config.yaml
num_hidden_layers: 8
intermediate_size: 2560
vocab_size: 32000
hidden_act: "tanh_gelu"
positions: "learned"
bias: "all"
tie_word_embeddings: false
init_std_up: 0.0336
weight_decay: 0.0
final_lr_fraction: 0.1
batch_tokens: [131072, 262144, 393216]
doc_mask: true
max_steps: 4501
MLP neurons of a small language model. Each row is named by its layer, matrix (up: input weights) and neuron, and shows model dimensions 64-319. Each number is 128 + 32 x the weight over its row's rms, rounded and kept within 0 to 255. Numbers have three digits each.
After each neuron's rows, "fires on" lists the tokens most often at its 100 highest values on Wikipedia text that the model never trained on.

L5.up631:123127068143105169151170172166151121200189093054108083117162142164081162134167125156131164166113161082169152153128145067150086157161085141158165106094148169143115124120178110162132078127121113133087100125100155043141146155121163102099172183110102104153106116130146069154103131105110117098135153167114138131099170103066081085184097089164087151143117124055120135101128121085121136055071174096090147098154113085154084123092117176118159085111105178076123101184093134114121111166103181152095109141179127140103161144144126120121151153171114116126120095166123107129107144151134141125109125113082140103130105086148089154064112144139123106205144078101085128069123090112138118142140098206106178110101032145199089113107154170112120171109107128135134170155091170155079073153122081
fires on: " |", ",", " in", " "

L5.up1927:124120128096105157137129170117119126170116126102132109138110152130164089241144085218121169171209171152091110147108061101144162071128137096133098138133102094161174104108131117101145167126131123100078182106136094155135133094134159142137078150121125148103120166072101155174114148141173092116116152182051145159101118191160105142177135139046115139133171108084153085072152127150141086073116155077176095066133074118138148191100168151105140047143087129066114213143144132171193152087085088183173127164187077132141191104144060091145142109156124112114131147103129142140148124093156141144118147130114102137120172176155143105141072096109098144172152077147104074104185155059146122140151124154135130183181133165096135146136110117086090154128174112164149101141116155111127088071089092
fires on: "'"

L5.up1169:070131090169104135126155090130129086116161124131135167125131101083090155171134132160135141136120154170200135167086171139145117114109112139120141086173118122138157157145127095088111210085103125100163167058211183072165094095128136138114055148154098103075112164166138098140083135140105152123152148154081107047090116142144126144107147122137153101121171076170206087100163119101127101098078111133101077105137138132101179113129095167188113141102133127150118112143079127138097164132129094151137155168121111111128163120168150169103149164062196127126174126134187099141135125134076121112097187104127144107162135120153173159155132087148115181094090118076101214152120110110166112141135118100169126153142089142140144163119172123085086102117189102132118155111144148151141143143160168
fires on: "\n", " N", " S"

L5.up517:151104124142173052087138131159120129180095065154137128161116114123138158113127067125152133137081090168131113098079194148146149155202121083119143100131107122137149096219118176090117128126150202139069174131091078143118195180084101144127073144117158148136138156123153142150115152129161213128120127114093113131110116138153103119111160168138115153100084089087103120176178112105149148108151130155118133122150138130120070107157122145120111142123169092173191179122106177094136128135104131160186157090086173162078162081099099147135095140110162109106098156110058122112131097173116196090108114110086102089082182197164114132171085173138087172095092102158151152195110131147124153108105085116162123140165141112166137097089083132066138113093154092147136144137109142155151159169161123
fires on: " |", " After", " a", " series", " "

L5.up496:176121162154128133158124102140129171132123117109139132123152100159071142133138170113179150158115098100106123092120128137121100133174134116109121152072109135193151125074137179146131169146157174105098075143096150146142163131135128157058123119085163141119134135097137166097122147138164098150169137123139096118093145107084097104086091088126125149177118142123150077111178168146120140136051052164162153166134138090118096153050138111123133146063178116148196122135159115139120174146133159150152160167183130141090121133081171117151085184166120092088077146158124123104178079160155153087152088105109090123144183137098138134050148145172104150195114082089084094099167145111125109155138100162084153195106155130154108098122152161147093118126075209134085110181137132125142101053161131
fires on: " 2", " Red", " 3"

L5.up1076:161089093120126148133099157166197111105110092205095119142098127141110134154178088143125124074110127157099123088082104071105127157178077162136157153144105068166120140104092080103147180078132098106088059117136151082136195125166127115186108139169110126142114143111052083073121135150123088117123168150155097130130111118134135141082114062117108161120139130099166113129095098123116136130116155129178152141164149137143146097154125093097120105064095110141095101074203127113140077081142141073166161143075157109094113052107093153110157183189130147143132130150163039137176067152132193100116089096113130070123169084140093150110139108133169105114100092098066152096088126108062131129094093115116100137090092120125062070122179117113120133117158069148146147136158132173139134145169122
fires on: " in", " In", " of", ",", "in"

L5.up169:166119083156156087083145065122173129125090105121078121087092111220168139118076153147117112126138127076133081120129153117156081126152139120079121101177099111162112146077092098134137152075194092089113096116191124152153156126127127147100127114127098119093104071163147154096079104191076105147105080190068080159139202156131123161124122073116153143183090150141107105074103102198173190044097115125142141090116108153142114076076142106123125083122164166141107075081123156100139163181148129139109068162163112154097097146141137157129096104087118120132124169105094124082079089158132089129119088121112130147165055112113068167172133184101147082117114099192139123159131116109141106129144103206078109121091136186157133120144128145094156163139154119129103145066160152145114126105093152
fires on: " |", "\n", ":"

L5.up2470:119166115128114131183137094151108053137107144165064113147145143105081086158104100160091180143136133093136152121107135123080127161118123090096141157150085094076201118048144074133072168121128115096122123176125114119098108089129113118132110142133121203121125148138133107115122104133136083081177082218133127111112062205073056100107123133133196123115101151145119137086127164158112128124129141153116161153111104141152136129083138172154088110130121106130133086114121192173072114071150151125159113164149084080108118133082117101114052130157110098141081090173133152141169156066134160185124169170089202118120112183108141117140185083094157072129097107110124124126111084067088116141129146183124135123107169068125124107156159094214120127099119145157111175113105132189150089100094179
fires on: " |", ":", " more"

L5.up163:127092163121117145181143080100126087210146058139081123092123135149144135115065141150090132178049106116181146122135158144122120152115115135125192072151097159168196168104132098099113089133072090134141183129214079158137088133082163148115097194158083095130099118162059162137062087094174171067137166147101170134102120129133106152186120080182101185114129126091111117123120153165143135100147115095079132128149119151178128135143093151101098129147089102161130144121147113147181173137107100161152151141113120187091143121075120171152162072141088111115097159134117147161147154178106052131065113167167135095178085130125096096113124168144139118050059104103188144107107142158127175138146124167166130055133140141098116173147177178166142133191108138137103139179177161095111136082122113
fires on: " |", " Admiral", ":"

L5.up251:126146125147132139138152075144140162113171149168155150168086171085128147111103151155109139117145080132133088119161181129163119104091176049120182118149095156138183135127220136145120165168137079159154132154131115118097176183129109130120082149131103131143127136131128126188120167118128201151192165209113186076040097092131169161165148143105153109112183088166126173142135151150135133172086092133155125104159123096189126059107146127153037108123120116176136103141125135163170097163061123095123124127104160176144107138060123141165172123066108124096095155137144070081162127139070127112136109072224119206119152148125112133120055158033150134122170123131109169163170131099136136099069174124129104140126117078176109137128184077123148085105103148170119136120057156167128165107111128
fires on: " |", " its"

L5.up674:132145115165094116199084110098109150156087080208189114199151098126112130131069098138142134091076196114148140211171182127108069100090096166142158116135125114133137135077134174137119192117096068186136146092135086115162137171115137168181102144074076106134137142127126154085139091142130059170112143056133146172166097173113151100146120136161195122125151182121165124088104134124134062128081092149133144138153101086093135107143153134155094127122116159130173115105111116085146115142139156126139087134126091166082120144148140143117089108109122071132164120164078124139167197130135132103161116180188099157168101080125146115165170124092126080136139088123149184159147151133144123157104156117107137088111123119122103160090110138173154182163110128088057175100174170116123113137124149
fires on: " ==", " X", " ===", "|---|---|---|", "|---|---|", "==="

L5.up1495:117118101117098149091114086084120159127089138108162118134137140101171120136170114165136075111099188115136157140182101138139145118087121105145206138170145090168075116126154076133103112204135145087110124076119093121098131098159128098164115162141106097126112083113129158106100101120178116198152133086117135135083241100139092153121068069113145102131122155113082079100141137149104141092130122153087116141153045132133111119166100125092122167086109137116072114129108167124160175080192061093092125124159072137142097165116139100165111046077098127142055187134129106109169132096219076130105106187209133138104116122078166160128125118181141082125177139114179170144106120142132139121152139189143073076140134122149136140140124121101179140109162146087155099081219112133106077086065066
fires on: "-", " al", "y", " Al"

L5.up2378:130117089120150110146163182140182123133114087139105155103172064084066113145141151184095179086080159121148102063181128125108095102099128106123155124147159106132134177109152123141132100067150107177149130118160168099148091118110142126130145206166085165113131144112161094126183108185122155172133098108219120121154054098109150100116114133171148128098108114133081147162141164136110124100126106110167100128159124110086134220080130117105101086163147145078127178095128080091114132166126143129098142158155179107110107159131153097220052105132156112154087126149121133128134180170175135093136132136151138120119144123151087184069154175068133170135099111096128080182130132098069133185132107127130131220114124085151093107144112109134119125161116110115101117159091108148109113152169189
fires on: ")", "\"", " 2015"

L5.up56:054086134103085121085113117204157184127114142159107071103104089122142099220183127122110161093123090152185097134103094130126138123101137109088137158108170132143131145157143083115069168055133138122164147133102062110181128148118122167116149094159109101106130121124111135149101104139154094075121118092173126189055203106110137126121092133132107111095150113090131095120130186117046142191106127092146068128175156121100069145149071139150160100101130187069154064164186143146152114141137105168142131132157108104171127212126114108154159086084103156079168117095169132149124118154078109127166125152162095150166182202082127147131164141148125108117153135153040129109111102164122130186152154155130123117166172118096125133095126141109115156130115094160115120112148111137146161082084070
fires on: "\n", " St", "H", " M", " ", "R"

L5.up238:123135156126073167083108098128142085068145120116091095101126135161106173130106092156146085119155102194098184105150161113158139189150179089161164160135140144150106115113111116142138129108145133052050193094113131205168152112134070083137108105114082118118151155147107155075089160167190109117075181104106105165127086094140151089113114080082124147125151121088104097084087158179146176109143176129163123124168130108141122060117142144123132132129178135154182159192166091151161126136161161122212140144140082138176103165158138095120116090150134107103149129049072108136132118164158075190164147146142166155107093159097156101162153172152123089146077109096175135168102149125133083111125104059145084141110110141099115164130153133151134110095068146146103156136088149086148123103115135
fires on: "s"

L5.up2368:148121098137047140125153121072123073135043176124062139119142096155127155120146092107085156174127119145152141108143139091109116136157175110056094091116121133106118144106066181113142112104096129099110098115122131120113132090152078125054110187093111179100132175188088110106163085094099143157086160057091145148076149158137086144166152146183156108096125108127127093095123186098129173138119130099117102111101197135170111101160153141103135127087106117131081153144128151109149163118154143078102128133071119153146079121050135091091067104141132131178108141103098156176133147137116134125146166127134150068140132194137127093184163086164144120103111116128120112080125132104151144122155156145162124174178039106195095148147117158134146131136148153111041137149136147135134145185132125
fires on: " was", " until", " and", " as", " from", " at"

L5.up1007:109141079119110139079072133103089125084114109128144137194170107124137168116149122091119117139161149097144129106171132116143148117112123171126113112119113136100087146128111144151174098132172157086118140154078194109087111123121111091120132111158094146103131116179132116138133125119141191179143101125141128142104134114163126135107121106158121121127091098121038112161133167153114137163080152137198006137164067132196179144090115193137174176149111177144101131101132158127124123117103162147121150107100109145148135199144118102102097132116137094170130108118148143113100198135121143171118117109165166160105152185100138070106140176123149112063197099118132173100097126098129164105144126120133096113151134049116083091084114151120092144133169070078112153114088134153185128075124122
fires on: "s", "S", " as", " to", " S"

L5.up921:108151090178107141117118117171064116203139171116085125155155145151133147102124102116135146129059105133095107140146142102110129135165116164092158155095171080096095093128142130086136118146129103121153111092118176154116099153123131080130164108176122165122148147103153104132150129160099143119152137132019133148144192135147105124150097087110107162128129135125052085145127132104198171115126146152220150085125117128105086125113099089152138165143147142176104109104081108122120065127146128138116142136123166137135080127136116112084152081136188099135172111042138110182052135141134115142130153126125099080170168140088098169089144150176097157174164048121063136112117079118141139127097100185104118159130079138134162141154106111156131103132190145097194104109102142135152153156179137
fires on: " the", " by", " By", " from", " until", " San"

L5.up2193:184100123135102116149136095113111155210094196192130135119133153116104122105074129085158128208126149144093114102098102129114110149122102127148120074095115156157108088144139160148133168088128093132076108116197139151112089129150125108067131115157133136104118095095116123139074110154115167124101184115131113172145110099103145151116066104143168162136132087123097120115116131133114111116112160174123131083162060164167189112096101197100151133092111115142144130109180135164045164111124103222143124161145098104169108160168152154174126083112114131161150062062091124140098143158154172172114093145084116129086104166144135142169188144123159151105152209170129164181120115097107147140102080064125083132155122106123129148125162126156118116115131106117168107176173154114087126116092142
fires on: " |", "\n", " "

L5.up1227:122123134210177124048138188121169181181152172098124140142103079121161137134141157143107075123122139124168130108155150157186129097108048073147142130099136188162137160131136092201149167139092087093121123151111204112161157098101185150150176149162152073068156116142080114132149112138115128143181133137185171162166098143110092128070092081103094184069077108122154158107076089139091111147122106049119124159130106052074144080119116184137048143147130104134154139111118127135134130168165203131159108169085110125096105081124124095116103113049159145143130127098124184153101144117091175133163115112091155076130077055128108153139146148170150106167120126132139119128095115137122159131163069125110138118126100070200132167152054107134097146168156139098079162093154155145124090078129143
fires on: " ==", "==", " information"

L5.up2142:128179127171109125070143066173106139154101156116137079180087116155070168083121184144102094111083087145108129108054113075167055142167089132148142111126080086175113097131121110122122127143101127100144099105160108114122150131155120130122153107128130179098118137127113191125136134135129134134073155124152129083152160159125147091109096114158166146130121100218178109140124135068123147161110146094135219133105106173114165152115122172140121149160133156135184148124131114072124109119139084131165138126203140121108191131164150071124155119077194119160128118122116071154075107141153123161131156118078131109168163124122113082142167126128124135145118147095115124152092118086123112126131101145108121094078159171153152060118145102111163140053144078104125110162141114153070119128097140
fires on: "\n", " he", " then", " later", " and", " she"

L5.up814:147172142113088148159117141111154189144139133078175084191181146127090120146072074117104127131078124112125099128153102133118111165167114123159090098136142130142181167136137140114129156089117110101094153209126195065153154131114132167094213110166085144105122123098130135157110198176087109168122138131112139155163085089129146178178116154114133134090131138122086120069141193129126202094108138107205148147144157177134214071136112118082137139099203114136131124137118141185134155112148103146163134116161157114069140190151184150108119156150145178118085153122133125163128113155137111123089122139122143107137170096102176109117080104104159187091128150161150136148148078176197146126147038108106122101111126050115157142123172190123139083105125168105177125131201169158101171154205089
fires on: "===", "==", " ===", "====", " ==", "\""

L5.up1811:057183098120137083145172176115102255091147196102120124121103092155090164164101073119111158103137113135137105179139094113184128135135113137163106143134153083126165150070195119132131158161162141121168099143104153163117176098119081168094127121126150154196129149139134130122185095073133052128129110174080145108176119077098071154184108140097115116110102171117160140121115154153134128137101161121135134149161181162103124193123122109138119099109149115108079152179101130140139137158091108129181082121161151085153131127198104092109122090060151086147144158077077126103147130152089132073120139108099064121103122111184135147123080136135091106103152128137093094107152209116132174132136081159160120117180130109098101075118094088153143097121148096136143144106194078202170096063104113
fires on: " P", "'", "L", "c", " c", " T"

L5.up831:136150107153109150158130113163159130167139134185175115099138137122193214125109131120155101132097174108125116153133116171110158154126154074159148106128146149181114187167157148126147111092125159097114129107143195190071123054130122083127115082120121086131122180087119112170100115171118124060139159145155140170149134157107157108135184153117157125151156178142187055136143153145128170184140152078177126143149162147106199116149134151142098166088215077156113109127116163175183104101165108129184113089124156125096131084112120140132227192151078112132076049099148106146125139142091136070154133130150137116122108162117095143104138069090092100127187145150082114079132122158117115118175080057131132130111143053117101144133106108144107130101129096080118171078137155122142182152163143
fires on: ",", " and", " as", "IT"

L5.up2282:145150169137112177099116136113157127136153080074110070141118133167104160133112129144108092106188098087099165135166163171110134167150069106120107102049145187100107068181148139112126105186180126173065102137083193149132100171138064173145088143135109103101161129138140150174091094158130152174097142107105153206112114129168109151102147172126165158072155121095147110171191139101139169123151090120139138097140085119155121172064098117129146136149107150171072090104145170137154079144154156100127153105122103108169082168106156104095139134159115080124089135115111073124103088169127102165138176138157210116204158071176179147090093135164129146175133117155136099155079096103108138151109107125185100124182163121153168110142114096169156095140146162161054078118094046206104138122090175
fires on: " |", "aldehyde"

L5.up2375:119091135153135124093130167107126155137091155133069085150049124114128116090085112117156159175128072135169133137112112139100166164138133071142146118152116101138141067076155087083151127068157153138136128152133120122209116138146127095109183173140122121155156176160089086139085117189067161098158075187110123101138056141151112155128134115138117124179110141090154092147129132139132106164142167148087147084164135078077128136116102092181166149153122116106152126075116081113104140088135174144143168175126094155118095127155090189146135137078050109108151138150089175129178151102187194100104120127120167150124136129115091162175132131129127151158118061096082053133154091144122135111179186097111112127140116132094132163180109146168122077122090134167124116090099096082099108221140129
fires on: "\n", " ==", "==", "s"

L5.up888:142081144179124132086088129129121180104172135136067154033119077125121059126109112055162146119123133156112145137137117182182118089171151155102103147132159121110135150068088108096096065086115057134092132136108172121095134104087164145138121135135090081103146174149096139126105204152122080098168115106087112120143113145113135151115154098128119084163115155175127104138077152127130107081142062101079152201134139146141133146119153151132099121134151115117127137129083148105044110130098087148141121129100124159100136102126181237137092130135201092089188124133161185134161050097199163053119148122138088123171174163136150181133180159144112138106124084126110156119128129116062120115114113176123145184100172094174114070108107143138115118180108152115122151130131125084177152174124136
fires on: " the", "==", " was", " in", " (", ","

L5.up2192:118106110130155170112172088157182110094105153098147107133139196223181140169139165093150117118139117137118136156176167140131164113093097087174115105122200089142159138144099107196065076150117116153134168133111113062140120143102107154164186115143153179114136165078122123120031164167087105157197177119155232102119098143114138113134119141078119153151078071131148091096081124169110205115094144094133167097164114045189195000108098174126133113155111159137109082156152147127166135158127115099144155139144098155145142126166197098160170138098134160159103174099147085085090089128149133073113144146148111156124062121106108137129113158164114085088148063204148153050155146137074129108121125209175129124141114102090075189138108134131095132133150151092103147118101111131089125123209134
fires on: ",", " and", " of", " |"

L5.up736:163140096122153112137130071067165097188173150047123108094111170047152151139182128109160073112102107137189135112146083119127156122166147148142140091156092180136151119140145078091120114121065128090103109094171177131164167124138081171123184182177105188152104126109112081150118140125116161085179117144153101159092090075162099126167149078148118125136104129123091160136133224161109163048090133159090142153200052127153168151137144157140170129115136146104112067137116145115137080125129154137036142181135148165148118147166184184162109102105122071167084126171069161108171136170102130123120158078125064143131121119154087091152083152111162132140127081140182165171108142111139151114118094105095077152100141094102087145101175137078093109175136099168143086198117170181144118155137088
fires on: ")", "\n", " |"

L5.up983:125146112120140094093120132087201102137179117123074123117155154110165172074145139124088142103085089167158134134187164117155132194079151105170096155125191092141168199125108141159108146087155092087182113126088125158158160076095085195105172099219125072134098067132117124178080132098089127130184137126130114116110179187128079127145175127158188151143088144109120159093129141160115089162095135111140121113170087126112118126104121071208120156153183130160120150142090148101137144139139228101187143109101129119131069098180100101121100189090081115173102166111123141160163119093121149147157107106065128117144094130158123120135109111078114110183112134168106124108126101130085121111099179035123149186120148141125107115070150122131093072153135109088096109107097172155150143152148195
fires on: "==", ",", " and", " –"

L5.up1966:097152155171118124157140154150173169148100120119128085126113122080168070066169174080139106137111160127110163150126089136104106131165081078086149136226105123204167139138138158121140165198181116123095082152100132127139133126164130132086081129113107127117148109190137121124118130123123087141137132159112074134103128124126087100156111069146146114195149113145155142139168106136100091132134148135147075150179115131099111120136125119101100081163125143136186128147100115137110165097146081126060113081150152129078095138107202131137136122188144128102122107189110131155093120115116177088174119088079096106138178122141084129126165106139131110101132108118173150060145148137134136123133141127109159145166136117110120142071081177071154140092080090103154186189159112102079106184095107
fires on: " part", " one", " a", " Alex", " member", " years"

L5.up236:092132101124105051077148042143145188144120122110092135067138097122178160173164157128098132167121128079107162114124153125166120091182154093151118074088126123141146160181112168154129116140116113098111159145174105125115171153144177156151120123101127110134075103148059135175135114136152088159108117143148123162104123113101153161112138159107149113142160140079134135029104166145136127122095184194104127132143151102203191087153127101192085042154147196173113159166124111104139161070120133158167110101109152168075113121108141086117166143105124129149135072147129106141144128151169133130135074196142126091151135084128179133142107048081128175120101112136141133062150125116125095091076174150160089115110130112141108141110112167153119164205096143106180097101103145184172064089163139
fires on: " its", "s", "'", " and", " Its", " a"

L5.up1909:138136105106106128107142148155117165118160153101107118041097169126159157126114120199100129148156108194152156103140159085159141137134066134136156077131094156108073131093183153126115209111125164065132104130174115128160179100145151162126142098235132158146133120149128173098099156133158121144172181160097113211146173159072121121139147147170108066102220102108130088122134136199128152044157103098097132138131178239156116107140076163122114129107200176165136132161121106149183120167131087199126115107178148116110102206112133123120089111159108133118119066100114122088122139157111157120131072156125119153136163129126112153095130094119121131156189128160095136120156205079141125099125130123158122155118123163079092122107191135068082158091092105172181141141092098165144148097162129
fires on: " only", " It", "set", ":", " Case"

L5.up1510:101153127136143115140138060087084112094080115108142146125163143097201102110156159112162129140091153075127135122036082101136091122149130126171130113075099098171111096127130090121115119135145110144142194148104198166165115138175178086134094143116077114122114106105109108051131124121164108110116151126060076121174075113108126118122195154116123126147057124081156183117120096094155142130135118085098165154125125167108086111116108115085127165098148139143154106108153091154131053088070157127142117141107118107103117148128164167142114105145102150147136147153143150105191101167101122069121066101155157143164136132108055164110201133162138138143124094123159061167149125098112137198109136125147114114165116118128111070046092096105127117048095119075115166157132131118157130088127068
fires on: ".", " 1", " 6", " 3"

L5.up762:123154142116100103168098122176094194168147109115121089142186126140153133165075148101140086105122172128128145112143088114132215160126098080103122119129079132099123142133112169059143162122189156150112068181154109153144118143153065107200117097166136055126168171161118207208120185106116089159136105150101127143164065118096105107125139112114151121138089070109117092137150192217116090111082069104160156146169120141045060128177088156094097162148164116171087158157078119104110131123145151100135223158084125161153233133166166180088113162108067100096181151150129135121097076131185150131137166111138128116087163156096100120117094131117149156123100145107118167117115088164121134147090109180154132144194151146084081177158104164123142117146172107144139142112104167171141135140153191
fires on: " |", " ", " 3", " 1", " 2", " 4"

L5.up2417:167174096141165095104168060133139113132142125169116142176093117148179085128068165096134133128137115134128147080134139110096120112166146098090126130138099144174197168116126081112161126072125119092153090125098152138161108109099127091146129186109153149101159124110103097134121125139176160111141105135109076111111161151142122193112143139152148127101128092098153116103152107054161106067131081073137167121146150102095117134167122110181081130110100130126087141218099105085113156140089155162125089201119123155096109148132093167122115102151144087159144114117105206140080133121181107159104149069126147114133124080115088130097087129162099106106170123106130121136120102121152117113104100115159150164122086107097119121131092076127125077166108092136144147080117090092072173135116121
fires on: " in", " the", " as", " at", "."

L5.up2315:194133121156183144072125095070156068081110132117166105123161083086165093124155162062124180166123166109206137146058138108190116114138131107168181146159083092136168143137084124126150115139134145086180161124146128111140092187099194121102104067120146106132144112114153119152125113056137146029090115159123106116123128154137187110152124145141110145166156179110124124132117151136146215154086121138060139144136141176166063124132097135090099121098191103158143175135139090153116129176135169121197152141115089104127116125168113129087161127176142136154110141097108111162117122163172142142130104146158105121112144109074148170152132165158184120191090143156124109145189061160157160163119185111172131073101131084128080035090095095163121103144111134140162148191166172139142115090145094
fires on: ",", ":", "-", ".", "in"

L5.up2016:115122134102120104100124170174145052088152092122174110099187109137105111131131141105119118162137145116124145138104091148126120169181105172161101088117145151128081176124162125091188162165090139108192121199141146139136127081169150183132124123122096150128077160145121148202084114154133213121108100104138096114187164148107146128178189119159108122105142110146145108131090115109121135078100124132126159092137179062169150078138131120151159123094131171166144110089091144121166123117094084125093136111161217180145195091131092089113141212135196125120125167159116100083088091103150160118096149099135131140130107119113165205164130099118146121189120139152125115100125134111099046119160069133141132069128097167152134052113187150057099103165126175125146107071109151132161143140150133
fires on: ",", " I", " it", " It", " and"

L5.up876:088140172143122124127128076164137113119115193169168062166153123142111148118140073114168084121038211105188160135099113159137092159152098118083177125084094173108061137135115162096148126160151128130139091111146154118102095112117135140161130167176131124141101143189121161113093121080205104134186156134103136130127134181100131142171090096135156125143129117142132081142145078167130132151089170105113105142149110129163096182146099131117101063123175125146126144139078089120159178107142045155136080187120119180133175125072142142081167105110081098147138152142142194068062135085092183095136089112160170148065125124141155088150147134121134175159158155162148208127154130138115187102144108161096066134178137154127150119131103122137105067094118132107066118069161156113160139140130089
fires on: " |", " a", " A"

L5.up862:138107138118150127113137097149137142129160154123115079104133072111119095039117107115109203110172139155111163141161167135102102160070123110130172148131064116143165170108152144099127171206133142136112119091127155125104114107149100118137168174215140095107078084141161116088142139089083159139187134170132130131131133134141134109123090138067104099053161122166127119135140089151183158114149135118103110157092056068177146168082141160088113130089145178132102161112151172154175205130111167100106106076092135094151150135154142159162093131127086068156073190151111142150090142123120079135151183131159140126136161169154122092216096072110143158154148161146142140172071118195116090127123172163115180070158146096125077085115131061130131107081092125178110166160164143152134182152142199
fires on: " with", " the", "s", "'", " With"

L5.up2201:078179073104112104116088104108080133162148072136086100110148116124135145167127121122144148117080114118127135123089129129124077113130120117101162112149137111155119130119162120087167114118083112109045149124107149107163144078088055141131112155137164146070117090098133095117202062106095113084121075091135145115155050118120088101116132116072142116142141116121140122162135131093105137135140124103110116117099126150093111155145129125060078112108155121129170103146133083099202138136123173087119147112137127174131108165142133160119164177137110204161107110147145145120083138146153120171109117128128121144165111109205127147111155138161126168106136045084101115138189099121138149101115161151141084111154127098151120160111170092101128084117137145149086170058104085233110139088189134
fires on: " the", " that", " following", " one", " same"

L5.up490:176136107129108114139117111163195122115175034126105125169087136126087125044048135124169177101088142124118093110174095131075117108100089076155104062121133131075101085082187079132202096076107111152116150116111140070138130118122129135117144184161136117080107181147149081089127115147146113146176091206142129177146125119176099118185089160128114181145127146134113081195130139132161085097087162132149132082173111108142098082177115101166124090092144145098136090143115080121198120131165087112136109158150162174147072116102153097072156166170135093118116109181162168143166159125071137111121112123121117120096144029064154152059131104148149151130141148134125090133152109138133133148128150101095117087154120122110074155109144135167114077161095077155119144082137140147098159116166148
fires on: "==", "===", " |", "---|---|---|---|", " =", " =="

L5.up2541:111179113154124122106086113148122170133131139104151089098178134146136136138183119092150126114093161119082114105095077095127161148075200119148118114096152109196138146162097119120130125140125155110153074077149151144126159126156152092124101156164095149102146127109163176153133118147102084087093108124135112098110151113140146112170142073145171058131167152148160115115205073176095101164105069145086129090149126088059132113086114077172092149167164112143152113097126136101134150163128073138156126136111069115136179137090138099130148113128108066203180174115207097137175148176181120082135114137113092128116109163145123122130095087056095147147214127119080167144185160116127177133108138091187161106104173089141061182127117085138181121121135086169159136114138153143139126119112134
fires on: ".", "\n", ",", "\"", ":"

L5.up2209:126100136128190131136154088183164117107164092163196115118129128165154118137176130142137112159158138141145193080140125087134151153120121133100129121116150141101148124151171077079095115137116158072083103139189044088162116124151112155127136105133100169122165133122126165134097190133107148067119137146118115162133157134086122105150134108168146129186136121119098159155183083126190123110160146075101121146146076117131149115118201130130097166123094125138120103120134155145089113128168117144114158120095085130106118096092126166156156095125154107147140144141176112137104129171121139094062140086155167084121109112060120166138134121096119112127145096137152120187090132121134114193155114108145091121119128161131094085103218148131147171138114119067104180195108194167153105154049099
fires on: " |", ";", ":", "ovich", "):"

L5.up1983:105158080124115167188158058131147084115112192173159125069127118175173187116141109148127104125100131101164097150127173081080117141121108152092163141113148162130127067141169125089104171086147161170122121127151135131111115082140126073150104143177072095124136124141139155126069109093126139118093100216116107175110134145072188152110089077147148127123122152186131110110145103130113036087130150121143121181079092200140084142149153220134117065120166136146091153119097092172157144114150089154164173143168085073153111158156112120157142141098126131144169048130102094131123139165087115144082143160113106159192123161133156099105183132075112140110135145105127182156196150090110097136128142143184095070070096163118137148122146145139158162174142169060069118017144074119179139145108130
fires on: " al", " a", "-", " El", " an"

L5.up2257:087083076155117142083150049210129165129167103123156120157169107149079098071129137163080127088070125134166135129090092128107171118121175093141096190088114092101111205181187133167172122162111151154144124087095127171135123063126117128141125119083128062143080077121173125118156124122173169074173099121136162170114100123164184128184127127139129102144131133070141161108109086165168142098055167155129162132060171141200082111122158153132105104144070187059190133178108123147145099182151120179120114142126157157128061170131171133145114166103063123105133122072082076177139094165172118133121191154118185124143140152101141113086108152130146085216176088113098142086179135114168137107155114164069099166074147159141081098106152096124111123166131165107111151108084208132137129114089080
fires on: "S", " the", "s", "C", " G"

L5.up712:133168113098127119116121108154101125094085112152098096154073109159156083142051126128093114099140168114075108138134087109147105063200177190112182127131105102149066107156085125168078165142083108109144147104118146096134170174150094092141169189124111105166086159192141117178149103150178138189157088123114140086118109160115097176124191108132168067092157145134175204123144145159103159163102152108078113169136083113090156093060150145130149107134122147163086107116108064115125134097145123166136123100186101171083098102134118099102091155096085132087180121073167149141169125189158169170199104152184144158163174058047130152122173169083174171164120130109139172083173116148152140134186124137137119124134117138190121178182110123098149117152071129147109099078059103089127149100082102
fires on: " |", "|", ",", "In", "\n", " In"